From a checkpoint of a small transformer trained on Wikipedia.
Architecture: RMSNorm before each block, rotary positions, no biases in attention or MLP.
MLP neurons of a small language model. Each row is named by its layer, matrix (gate and up: input weights) and neuron, and shows model dimensions 16-79. Each number is 50 + 12 x the weight over its row's rms, rounded and kept within 0 to 99. A neuron's up and down rows have the sign that makes its largest values positive.
A block is one neuron, or neurons of one layer that tend to fire together. After each block is what it responds to, as a language model described it from the Wikipedia text at the highest values.

L6.gate0:37 38 50 56 39 58 47 40 68 60 49 46 61 50 40 28 46 50 49 35 46 48 50 55 22 50 60 68 51 48 35 51 54 41 65 64 61 48 52 44 58 71 57 29 42 73 44 43 37 58 40 48 37 49 69 51 43 28 50 67 46 50 21 41
L6.up0:72 51 72 64 43 54 58 47 73 74 51 44 66 79 27 50 63 52 40 63 46 62 45 61 65 46 35 57 37 62 56 52 39 64 39 59 56 49 87 42 43 35 46 51 57 53 69 23 48 54 56 75 58 54 37 39 42 50 46 58 63 45 40 71
L6.gate75:40 47 60 53 32 37 58 38 39 33 57 42 66 59 44 35 39 44 43 27 53 45 67 59 80 47 64 57 36 61 43 59 33 44 52 44 52 55 44 58 75 45 51 45 36 44 42 64 51 67 55 50 42 54 40 54 37 50 58 52 68 40 53 63
L6.up75:55 36 53 38 20 39 20 73 62 45 29 35 60 39 44 60 60 42 51 22 58 33 31 55 62 45 48 55 55 54 55 52 32 41 39 48 46 53 36 26 40 48 48 52 43 61 52 47 56 38 36 54 39 40 55 45 56 40 50 50 31 69 53 57
L6.gate76:36 49 52 55 47 57 62 54 35 55 37 47 57 60 38 30 60 75 34 21 39 48 76 41 66 42 72 64 62 54 40 42 62 47 43 45 32 48 55 52 65 61 10 52 79 61 44 53 32 37 38 63 70 52 48 54 36 55 59 69 37 30 70 76
L6.up76:45 42 50 50 48 42 46 57 45 38 43 32 47 55 61 61 65 63 56 36 80 33 44 35 50 52 49 37 35 47 39 64 34 41 56 42 57 53 69 40 66 39 57 46 44 68 48 32 67 61 45 59 42 45 62 62 53 44 43 57 42 27 34 60
L6.gate142:59 28 62 61 50 56 31 57 45 65 31 30 53 38 65 50 55 68 54 45 29 40 40 70 56 48 56 64 37 77 26 55 55 71 69 39 39 64 38 63 50 47 24 67 41 63 69 53 67 37 56 61 62 48 53 54 55 67 38 36 59 20 43 42
L6.up142:62 69 47 40 54 61 31 31 44 43 70 24 43 47 59 41 63 66 44 65 39 60 51 48 57 53 24 42 43 58 62 30 62 36 68 69 66 59 67 53 42 63 42 26 41 38 53 67 53 62 34 48 32 60 65 60 77 51 44 54 43 33 51 49
L6.gate164:72 48 55 64 37 52 48 69 52 43 49 54 39 22 51 39 48 62 42 52 33 33 64 61 33 48 46 45 69 57 66 59 50 59 59 08 66 60 36 49 47 58 30 55 73 51 59 37 45 67 50 24 38 19 48 73 51 63 42 57 49 43 55 51
L6.up164:70 26 52 45 55 47 46 42 65 66 47 48 47 38 58 74 61 37 47 53 67 49 52 80 44 38 62 59 31 34 66 39 43 67 45 31 52 53 28 41 49 61 50 54 59 66 46 55 54 69 31 49 43 49 25 60 21 51 50 35 47 32 68 52
L6.gate272:70 33 53 36 58 37 54 44 46 54 60 39 76 58 40 64 43 47 55 41 39 34 59 57 34 60 73 56 54 61 32 61 59 34 44 30 55 63 34 51 46 56 43 53 63 45 36 08 44 63 68 66 58 49 32 62 66 32 43 42 50 41 47 61
L6.up272:51 53 48 62 38 61 63 48 41 49 67 34 48 66 80 49 33 50 37 38 55 41 52 56 19 55 69 56 52 52 30 53 47 69 41 52 60 62 49 44 67 69 44 55 39 54 26 59 31 58 42 66 49 40 46 67 64 42 50 41 48 73 36 37
L6.gate336:53 54 68 64 53 48 51 47 47 78 43 39 45 48 50 56 55 62 34 58 56 44 63 93 28 49 52 65 55 33 28 68 49 51 37 63 62 59 35 47 45 62 27 47 71 54 47 64 23 56 56 47 52 38 76 44 63 62 45 54 52 37 57 56
L6.up336:50 41 46 45 60 56 46 52 27 33 43 49 70 48 76 66 66 55 49 39 60 31 82 57 30 59 59 68 48 59 50 33 35 43 69 61 69 51 60 36 37 36 40 61 66 67 61 54 58 36 68 60 57 71 52 62 51 60 47 44 65 47 40 56
L6.gate539:55 26 47 44 47 56 53 40 45 44 57 47 56 50 62 50 39 60 51 50 77 35 42 51 53 57 66 75 57 48 30 53 48 52 45 48 53 53 38 45 61 43 41 42 26 60 53 51 59 49 50 54 43 33 72 52 42 43 80 67 39 49 56 41
L6.up539:57 65 52 48 30 52 55 64 50 62 54 41 49 47 49 69 39 53 31 52 40 52 64 34 40 34 61 27 45 55 57 58 32 46 55 34 63 63 50 86 54 42 45 49 45 53 34 50 54 49 41 49 47 46 56 49 32 27 45 67 53 34 43 55
Description: Word-start piece "al(ong)". Opening fragment of a word split into pieces, mostly " al" of along/alongside/altered, also fragments like A-round, la-unch, south-bound.

L4.gate368:29 46 18 62 29 51 34 46 79 66 59 59 30 60 42 70 53 44 41 49 61 27 62 68 54 41 69 56 72 57 66 47 77 55 39 56 33 64 28 50 54 48 55 70 46 71 39 70 55 55 49 32 42 84 37 62 44 51 47 49 57 57 52 64
L4.up368:46 74 54 50 52 48 50 50 53 42 42 73 52 40 50 34 61 43 68 44 52 50 49 42 35 46 76 64 53 43 59 54 58 30 22 68 56 34 58 60 35 57 30 38 49 30 41 45 48 64 45 55 45 53 58 53 42 67 59 65 51 38 34 34
L4.gate489:64 55 58 81 42 38 63 53 51 44 32 58 42 54 40 51 53 29 42 68 52 60 60 54 35 64 67 55 57 40 85 55 50 44 58 40 53 58 47 25 34 51 53 40 57 41 50 58 53 56 13 42 56 60 35 67 45 55 63 73 42 55 54 39
L4.up489:36 42 59 65 45 53 34 42 55 53 47 49 45 39 61 54 57 55 40 62 59 59 62 29 45 51 64 76 55 79 64 47 45 43 29 36 56 48 74 56 52 40 62 46 38 34 48 66 30 51 60 42 66 66 71 53 53 45 72 47 49 37 65 25
Description: Modal verbs and word endings. Modal verbs, often completed from a split first letter (m-ust, w-ould, c-ould), plus "only" and "later" and endings of split words like Counc-il, contin-ually.

L4.gate45:55 39 50 73 63 13 74 54 55 38 40 52 42 29 58 55 52 44 43 51 53 34 55 59 56 66 50 41 55 66 53 65 46 40 40 50 56 46 51 59 58 41 55 41 36 36 50 41 54 47 34 37 35 59 78 75 45 37 28 52 43 49 64 66
L4.up45:37 41 42 33 37 34 40 67 46 46 48 32 47 36 63 34 63 46 54 50 41 45 68 40 70 62 50 50 62 33 54 58 29 66 33 51 61 47 39 42 64 30 51 44 35 34 74 65 51 57 43 38 39 44 43 52 44 51 59 55 50 31 39 42
L4.gate99:58 35 70 68 49 56 54 57 50 41 53 47 58 34 44 52 59 37 56 32 35 42 52 73 46 53 63 53 56 44 64 55 43 49 66 50 51 69 22 61 48 72 32 58 60 69 55 44 58 54 52 50 44 59 67 60 41 55 59 60 41 55 72 52
L4.up99:47 40 47 59 34 40 32 67 46 46 61 59 43 38 44 38 42 48 25 40 70 39 62 48 58 58 55 51 47 65 40 35 45 48 51 38 44 54 57 71 53 41 58 55 65 60 29 32 76 32 59 50 43 69 61 52 44 63 71 48 46 29 63 59
Description: Mid-word fragments of split words. Short interior pieces of ordinary words broken into odd subword chunks, strongest on "ri" in f-ri-end and f-ri-es, also he-av-y, cl-a-imed, H-un-ting.

L6.gate18:40 38 38 67 35 45 48 48 56 23 51 58 35 42 30 28 27 58 77 43 59 40 37 59 52 37 52 57 45 42 66 57 55 56 46 37 53 58 58 48 64 50 58 41 31 37 34 51 56 68 41 59 51 34 56 53 58 57 39 58 49 47 41 77
L6.up18:40 57 72 59 71 36 50 41 30 60 62 61 34 41 57 45 51 46 47 59 44 49 56 41 31 40 44 36 68 29 44 37 55 54 53 32 34 28 48 18 46 41 54 63 57 43 59 53 66 31 51 38 47 46 47 53 40 67 55 57 54 38 56 45
L6.gate119:48 74 28 57 44 51 58 32 46 26 23 61 44 45 68 62 43 50 32 65 58 42 42 50 42 60 60 49 62 59 28 45 46 47 61 59 27 55 62 27 70 63 65 46 28 58 58 57 48 55 63 47 51 33 79 57 58 53 66 52 48 72 69 80
L6.up119:40 48 22 48 37 53 65 58 46 42 52 68 61 41 69 25 51 37 51 32 56 44 29 35 62 53 47 62 50 29 56 59 44 47 35 43 52 56 71 45 65 65 44 43 62 44 43 46 50 70 56 58 60 65 68 48 44 65 37 34 55 62 49 45
L6.gate167:33 39 55 56 39 58 27 44 54 48 45 49 56 59 64 58 40 35 71 58 48 48 54 74 62 37 41 50 30 52 44 58 41 61 42 57 55 55 60 46 59 22 75 47 47 32 50 77 68 53 58 38 67 44 53 35 72 46 33 39 54 57 63 72
L6.up167:31 84 35 74 48 60 54 51 61 69 68 53 26 42 38 28 36 51 61 49 41 52 28 62 38 60 42 44 74 26 35 54 50 40 60 55 52 48 59 62 54 46 55 48 41 50 54 52 60 53 46 45 48 69 36 52 43 39 44 60 24 40 52 44
L6.gate184:47 36 51 57 51 52 65 47 61 38 54 66 42 39 70 48 41 57 59 44 45 57 78 70 40 44 65 43 60 29 38 70 73 58 61 39 38 73 53 59 70 56 61 43 31 57 59 41 49 69 29 44 55 68 70 55 44 49 68 45 23 66 41 55
L6.up184:34 54 49 53 42 29 48 59 67 51 52 46 49 34 40 61 48 54 57 69 61 46 35 54 61 75 55 30 50 33 53 75 63 39 60 71 39 52 41 36 43 64 46 41 56 60 57 55 47 51 49 61 42 47 45 52 76 67 50 73 41 66 54 62
L6.gate254:21 61 65 65 62 50 50 27 27 37 54 54 45 39 57 57 25 57 63 39 50 51 39 65 32 35 31 78 71 52 37 63 29 34 61 48 48 51 57 42 41 40 46 42 59 57 47 86 64 48 53 58 39 51 68 38 53 51 43 41 53 42 44 52
L6.up254:39 14 37 49 46 70 56 48 17 53 55 46 56 27 35 44 39 45 41 41 57 50 37 56 61 37 28 44 61 40 37 45 52 34 63 50 26 49 59 65 43 62 54 44 54 62 52 79 54 45 47 51 42 58 62 56 56 52 52 55 51 54 08 33
L6.gate390:42 31 35 53 50 35 59 38 56 33 56 48 71 49 44 57 40 57 33 58 86 48 54 36 35 66 51 35 48 39 43 67 33 50 37 38 56 72 42 40 78 43 57 60 39 60 41 50 44 47 43 46 47 71 75 37 47 54 56 33 31 40 49 64
L6.up390:56 60 47 67 53 27 61 43 62 47 78 63 65 72 59 49 40 55 47 50 53 44 28 47 50 47 36 43 63 57 35 42 33 59 57 54 47 57 60 44 45 51 35 69 39 50 64 71 62 53 63 45 44 43 46 45 23 67 62 64 54 48 36 59
L6.gate525:21 55 46 60 65 38 62 30 19 47 47 36 51 32 58 53 43 76 42 46 62 34 59 46 64 22 60 59 57 41 22 70 25 34 58 57 45 44 56 40 46 34 59 48 56 49 45 63 67 48 55 68 40 63 59 40 61 55 51 42 63 35 38 51
L6.up525:43 34 58 31 53 55 34 52 30 59 54 66 45 56 52 41 48 68 59 39 48 46 39 48 66 28 56 44 67 38 42 55 58 32 56 70 59 22 48 47 52 58 68 41 67 38 50 63 72 37 51 42 33 43 77 62 51 58 70 60 63 40 37 49
L6.gate585:20 57 63 56 60 61 44 40 44 27 57 48 39 56 53 37 48 44 44 37 60 46 55 47 35 46 14 57 49 45 45 55 48 68 46 34 34 54 58 46 59 50 70 37 45 63 41 48 61 59 40 43 66 61 49 52 43 35 49 47 52 40 44 62
L6.up585:28 43 31 55 29 41 47 63 62 45 55 66 39 26 52 43 55 49 42 47 41 57 51 51 26 49 52 55 33 43 58 46 65 58 36 60 55 52 57 41 63 46 54 75 44 61 64 81 40 79 46 08 57 54 54 30 36 48 58 47 49 54 39 57
Description: Split common verb endings. Word-final pieces completing split common verbs, often in idioms, as in m-ake ends meet, t-aking over, p-ut on hold.

L6.gate251:42 58 44 61 63 35 45 06 51 35 45 46 55 50 41 54 44 66 65 41 44 68 47 72 65 45 38 59 53 38 71 39 37 46 59 34 21 56 50 54 47 60 55 42 43 46 52 33 63 52 62 45 49 54 55 59 70 40 37 44 63 57 63 54
L6.up251:45 39 59 68 46 43 15 50 41 39 57 66 35 35 44 49 20 66 80 58 60 26 52 56 46 50 61 50 59 60 67 62 46 45 56 49 57 44 49 42 50 40 54 47 46 33 53 62 64 63 51 50 47 40 66 54 33 51 56 70 43 23 41 47
L6.gate339:24 62 40 65 45 34 60 39 16 32 46 54 42 36 35 32 40 63 31 38 39 50 45 59 70 37 52 60 57 46 45 57 35 54 41 49 37 57 68 43 64 35 42 34 58 66 44 62 44 47 56 49 47 54 44 48 56 70 49 78 46 43 51 43
L6.up339:57 47 60 41 34 52 47 18 62 43 50 54 46 48 50 44 64 43 53 41 32 37 38 66 63 45 79 52 46 46 42 43 46 62 47 36 46 63 58 57 53 49 69 32 42 59 56 52 49 38 43 58 49 41 68 69 33 57 34 69 48 37 59 31
L6.gate433:47 26 50 58 50 56 42 33 27 48 25 60 38 49 38 87 27 57 44 79 52 57 43 43 52 47 64 41 63 50 59 51 54 59 57 45 46 68 38 39 55 55 89 42 43 66 49 46 59 61 52 52 60 47 60 66 60 63 43 42 39 58 32 41
L6.up433:23 29 73 60 51 42 51 51 46 46 49 46 49 40 44 59 47 64 41 37 37 65 42 42 70 41 38 51 55 38 50 46 44 56 75 26 57 70 70 51 69 32 51 33 65 54 53 59 50 67 37 51 46 46 38 54 67 68 44 46 39 38 40 55
L6.gate471:49 48 53 65 76 37 62 34 43 57 62 68 41 44 49 56 38 66 71 60 50 55 35 52 45 53 43 45 79 46 55 71 42 60 58 55 37 65 58 38 45 41 27 43 51 36 37 54 75 43 56 36 22 49 45 50 45 55 45 41 54 50 45 57
L6.up471:64 33 41 67 45 57 53 38 69 52 48 70 48 47 46 48 41 45 63 63 50 62 45 42 43 50 58 40 62 54 54 44 55 42 44 61 58 51 63 49 44 28 52 41 62 64 51 36 53 56 55 39 47 43 78 46 56 58 49 58 39 41 50 42
L6.gate484:41 50 54 61 56 28 63 41 66 55 55 44 59 38 48 41 48 66 52 49 43 41 47 44 46 50 52 52 67 44 39 70 41 36 60 55 39 56 43 33 51 52 43 72 37 74 67 49 26 50 75 60 40 46 54 52 41 53 50 54 46 68 48 62
L6.up484:28 61 68 38 28 52 43 53 25 57 46 57 56 54 45 38 65 61 47 70 56 50 43 55 42 57 48 62 55 64 53 48 22 55 34 47 67 58 40 64 30 47 50 49 54 46 62 49 52 41 53 46 30 47 36 53 53 37 53 60 31 26 52 50
L6.gate563:67 53 60 80 43 49 62 54 66 45 46 44 52 47 55 59 57 58 46 47 50 53 64 50 68 55 51 58 52 76 46 49 62 47 41 47 54 74 59 51 48 35 51 29 66 34 58 54 45 56 47 27 73 45 54 55 73 36 57 63 46 40 50 83
L6.up563:22 54 18 53 53 35 52 52 47 44 52 40 32 58 43 37 42 43 52 43 51 57 45 60 67 52 57 63 59 52 53 58 52 58 64 49 23 34 76 50 49 41 47 56 49 41 64 58 43 74 38 60 44 41 36 64 73 44 35 43 56 49 56 71
L6.gate571:44 57 56 64 61 42 51 25 29 45 52 59 48 56 49 59 41 52 50 81 51 58 62 68 55 44 44 66 73 47 56 68 45 50 64 50 36 70 35 37 58 22 56 49 62 62 44 49 60 48 54 37 36 41 61 66 42 61 58 32 71 30 46 49
L6.up571:31 44 65 63 52 62 56 45 30 54 51 52 73 38 69 49 41 50 67 64 52 47 37 55 51 63 57 50 63 39 41 64 26 40 25 41 16 60 38 45 33 41 50 19 63 58 52 43 33 51 58 64 50 37 76 44 63 54 55 50 49 60 38 66
L6.gate611:13 36 57 71 56 56 71 39 51 60 45 66 51 38 54 57 41 47 54 50 56 49 34 58 76 41 59 64 61 44 36 49 57 48 71 58 49 26 51 59 53 61 54 41 44 56 47 52 66 43 52 54 38 48 77 56 61 58 34 43 43 51 25 58
L6.up611:48 50 43 66 39 42 61 46 52 51 56 36 49 47 12 62 65 62 59 58 39 50 51 51 18 64 30 60 61 48 45 71 36 19 59 54 42 48 48 21 47 27 42 39 55 57 41 59 49 27 53 52 53 71 42 50 51 46 80 52 51 27 39 67
Description: Pre-verb slot. Last token before an upcoming verb: infinitive to, not, n't, also, or the end of adverbs like eventually, heavily, often.

L2.gate71:52 47 35 56 52 38 39 53 45 46 75 75 65 27 48 42 49 43 40 31 52 45 37 50 52 55 53 54 51 35 44 47 59 48 54 43 60 49 54 42 47 36 60 49 40 66 52 44 41 53 41 50 38 51 56 62 33 52 77 67 27 56 45 53
L2.up71:28 35 57 40 64 68 44 42 30 24 64 36 35 38 62 44 32 39 57 34 58 53 32 54 23 42 43 28 64 55 51 48 60 62 70 54 45 34 36 47 55 63 67 59 47 72 39 29 71 46 47 46 48 42 60 37 58 48 82 61 46 61 49 40
L2.gate184:59 42 39 57 62 60 46 43 33 23 56 79 60 38 61 56 63 53 72 61 39 40 28 47 59 62 44 58 55 48 39 49 62 30 27 57 37 37 57 34 42 65 53 47 52 53 53 85 44 52 36 71 37 55 61 52 56 45 47 57 67 39 37 50
L2.up184:43 53 39 40 42 34 72 53 41 57 67 51 36 44 43 46 61 26 52 55 50 51 45 62 48 39 39 17 69 41 61 56 42 40 34 50 66 45 55 33 65 38 63 47 34 50 48 58 31 48 51 53 74 51 38 61 38 42 31 61 60 49 46 35
L2.gate366:48 43 62 34 39 58 62 48 52 28 40 46 48 54 73 45 51 41 70 64 33 52 53 45 53 60 26 34 47 46 43 47 63 31 53 65 38 48 37 78 47 48 29 63 51 37 41 57 65 57 64 25 55 45 62 66 66 79 39 57 41 34 46 44
L2.up366:25 54 45 62 54 30 62 62 43 37 65 63 58 59 54 43 35 36 40 81 58 51 47 51 77 45 50 52 48 30 61 57 44 42 33 66 44 47 33 32 55 47 62 49 34 69 48 78 59 68 33 60 33 46 53 43 59 69 38 37 53 30 57 44
L2.gate522:52 61 64 61 59 43 44 39 19 41 72 64 57 54 42 42 65 27 77 51 63 65 62 41 41 54 43 53 54 38 57 57 53 43 45 57 71 61 47 20 56 47 56 44 52 48 45 45 52 61 63 65 68 66 38 47 46 34 35 62 44 37 58 35
L2.up522:19 42 59 57 51 61 67 37 59 64 33 45 34 33 58 54 63 43 79 35 50 28 55 65 32 57 77 48 31 40 59 52 45 63 25 34 52 50 44 66 65 50 30 40 40 53 67 52 53 57 56 82 50 52 66 54 38 47 51 46 65 46 58 37
Description: Word piece after initial letter. Short word pieces that come right after a word's first letter or two, such as D-es-cription, v-is-it, k-ept, unk-n-own.

L4.gate257:40 47 48 57 52 34 47 04 57 42 39 75 48 34 58 37 36 65 49 19 42 48 49 51 18 31 49 53 46 55 44 53 57 36 49 51 46 49 48 49 44 44 55 65 40 51 35 58 50 66 31 51 41 42 55 69 44 58 40 38 51 43 33 74
L4.up257:66 38 40 56 54 35 34 43 69 42 52 24 42 47 59 53 53 54 50 27 30 47 50 39 68 56 55 44 47 62 56 69 50 77 62 80 52 64 66 62 57 60 45 61 51 48 68 45 48 55 50 76 60 54 41 56 45 45 42 67 42 56 52 65
L4.gate373:52 57 45 40 57 55 60 16 66 49 41 54 62 61 45 63 18 59 53 39 34 51 59 69 36 46 28 43 61 44 46 35 52 42 55 42 39 47 49 59 66 78 47 70 35 61 38 48 44 55 37 55 47 55 45 48 41 38 59 59 32 29 43 54
L4.up373:44 36 47 52 60 28 49 50 50 27 37 60 58 38 48 50 55 53 54 35 32 58 47 37 45 57 53 47 59 36 70 58 42 40 54 48 44 56 34 27 68 42 70 58 32 49 71 75 26 68 34 62 45 64 50 51 57 77 47 54 61 28 46 44
Description: Word-internal continuation pieces. Second word pieces that finish a word split after a short first piece, strongest for "ake" in take (to take, take place), also in pro-gram, to-ok and S-ay.

L2.gate68:49 58 57 41 77 50 53 50 59 48 54 48 59 42 28 44 34 70 42 51 43 57 70 73 77 53 52 51 66 54 58 53 60 41 53 43 23 44 39 34 43 38 32 64 46 36 54 39 55 54 38 67 47 41 51 60 53 62 51 38 54 65 48 50
L2.up68:48 50 28 47 39 81 55 69 42 37 39 45 71 69 56 40 51 23 55 49 59 35 56 65 75 62 42 61 25 41 54 38 59 38 43 69 46 36 59 43 43 36 49 59 45 39 48 59 49 52 37 37 54 56 16 45 37 42 20 42 22 55 53 47
L2.gate98:33 44 54 67 39 48 52 47 53 45 52 59 66 63 26 49 40 43 42 44 56 44 58 71 48 70 54 55 63 37 48 57 72 38 60 37 30 52 66 32 46 55 37 36 41 38 31 42 38 58 52 65 35 53 64 49 52 32 45 46 60 26 72 42
L2.up98:48 81 61 41 46 51 48 28 57 67 71 55 79 27 57 39 69 39 46 40 43 57 52 54 49 62 49 48 42 31 67 47 41 52 44 56 59 54 45 39 57 49 52 50 36 45 66 68 59 63 59 43 34 53 47 52 27 67 68 50 45 38 56 42
L2.gate126:71 39 53 66 35 45 55 53 45 64 58 53 59 48 18 43 57 56 23 53 43 88 64 54 74 46 58 41 48 51 58 59 42 42 56 35 65 68 39 55 42 44 31 38 45 64 46 26 61 51 36 44 36 29 44 57 63 25 65 65 56 51 57 69
L2.up126:45 34 55 48 32 47 48 28 52 51 43 26 56 48 60 53 77 52 43 61 36 54 59 54 36 29 71 47 50 49 41 37 58 41 65 42 56 66 57 49 54 43 37 44 47 45 42 61 43 47 59 29 50 61 24 59 52 39 50 61 52 46 50 63
L2.gate222:63 37 41 60 30 57 34 49 40 57 68 51 70 55 79 27 62 56 52 48 66 38 57 62 53 48 58 64 48 43 50 27 54 48 52 44 64 57 54 45 47 59 63 33 43 41 60 44 43 56 55 42 35 36 44 78 55 40 63 70 31 55 46 73
L2.up222:41 41 44 60 49 52 42 44 64 47 47 46 62 63 72 51 31 45 64 40 62 54 56 61 51 42 29 49 34 23 41 42 45 44 57 56 62 58 20 62 66 54 11 47 58 44 42 46 66 76 74 35 54 65 54 69 58 43 72 45 57 41 51 50
Description: Possessive apostrophe, plus "al". Mostly the apostrophe of a possessive 's after a name or noun (Sotheby's, Army's, Roosevelt's); also "al" word pieces (altered, alleged, Balfour).

L2.gate250:56 47 52 64 28 48 57 51 61 62 53 81 73 49 63 52 50 65 76 27 58 46 47 45 62 60 61 73 44 58 38 67 50 63 55 49 59 43 51 44 58 35 33 54 73 71 42 45 41 49 62 49 35 38 26 46 46 42 53 43 54 46 36 59
L2.up250:49 70 47 65 52 47 38 57 36 57 57 48 61 31 41 50 50 45 61 51 73 50 50 49 55 50 74 51 61 63 53 56 61 46 67 43 49 41 73 57 33 43 46 57 51 65 57 60 48 51 54 60 45 14 58 67 59 42 65 38 57 32 14 66
L2.gate312:54 52 56 48 31 46 65 48 38 46 55 47 46 51 65 37 54 49 90 62 39 70 41 52 76 35 57 39 69 44 59 37 52 63 45 44 65 62 57 43 54 36 49 55 46 49 82 45 67 42 45 68 34 42 66 40 61 71 69 66 52 55 26 52
L2.up312:47 55 66 46 26 38 53 73 55 58 63 31 59 29 43 48 75 48 53 51 42 57 57 56 51 56 45 61 66 65 63 53 67 50 46 48 53 50 42 44 60 37 37 55 55 41 45 50 57 57 44 66 56 46 32 55 58 45 51 63 59 56 45 44
L2.gate321:52 44 46 42 32 55 46 33 35 37 60 39 55 49 42 48 55 65 46 61 40 48 45 59 70 62 51 29 52 49 62 46 43 64 36 47 68 88 44 58 51 65 40 37 50 25 56 39 35 61 40 47 53 47 32 53 46 37 48 55 44 44 49 55
L2.up321:74 52 61 53 56 54 38 69 43 53 44 50 51 41 40 43 63 47 51 51 42 43 39 52 40 21 43 34 57 58 54 58 56 68 60 61 52 36 63 45 51 65 54 54 61 18 46 41 41 37 57 67 31 45 62 52 35 48 59 58 55 42 53 54
L2.gate503:50 38 45 51 51 33 52 65 50 50 60 48 57 54 47 21 53 42 57 51 71 51 65 48 55 35 56 51 55 54 63 59 52 58 67 44 62 43 79 40 52 43 53 51 65 26 67 50 29 47 56 76 57 26 56 52 45 59 38 33 54 39 51 45
L2.up503:59 29 64 51 55 58 51 24 72 60 60 49 42 66 42 42 54 33 53 54 46 39 58 46 49 46 66 47 77 57 51 47 51 63 25 36 58 50 38 41 45 37 60 67 43 34 60 46 67 62 58 67 36 50 61 42 34 37 62 53 62 48 49 57
Description: Word-initial prefix "pro". First subword pieces that begin longer words, mainly "pro" as in pro|gram, pro|fessional, pro|cess, plus "res", "cons", and "um" in dr|ums and h|umid.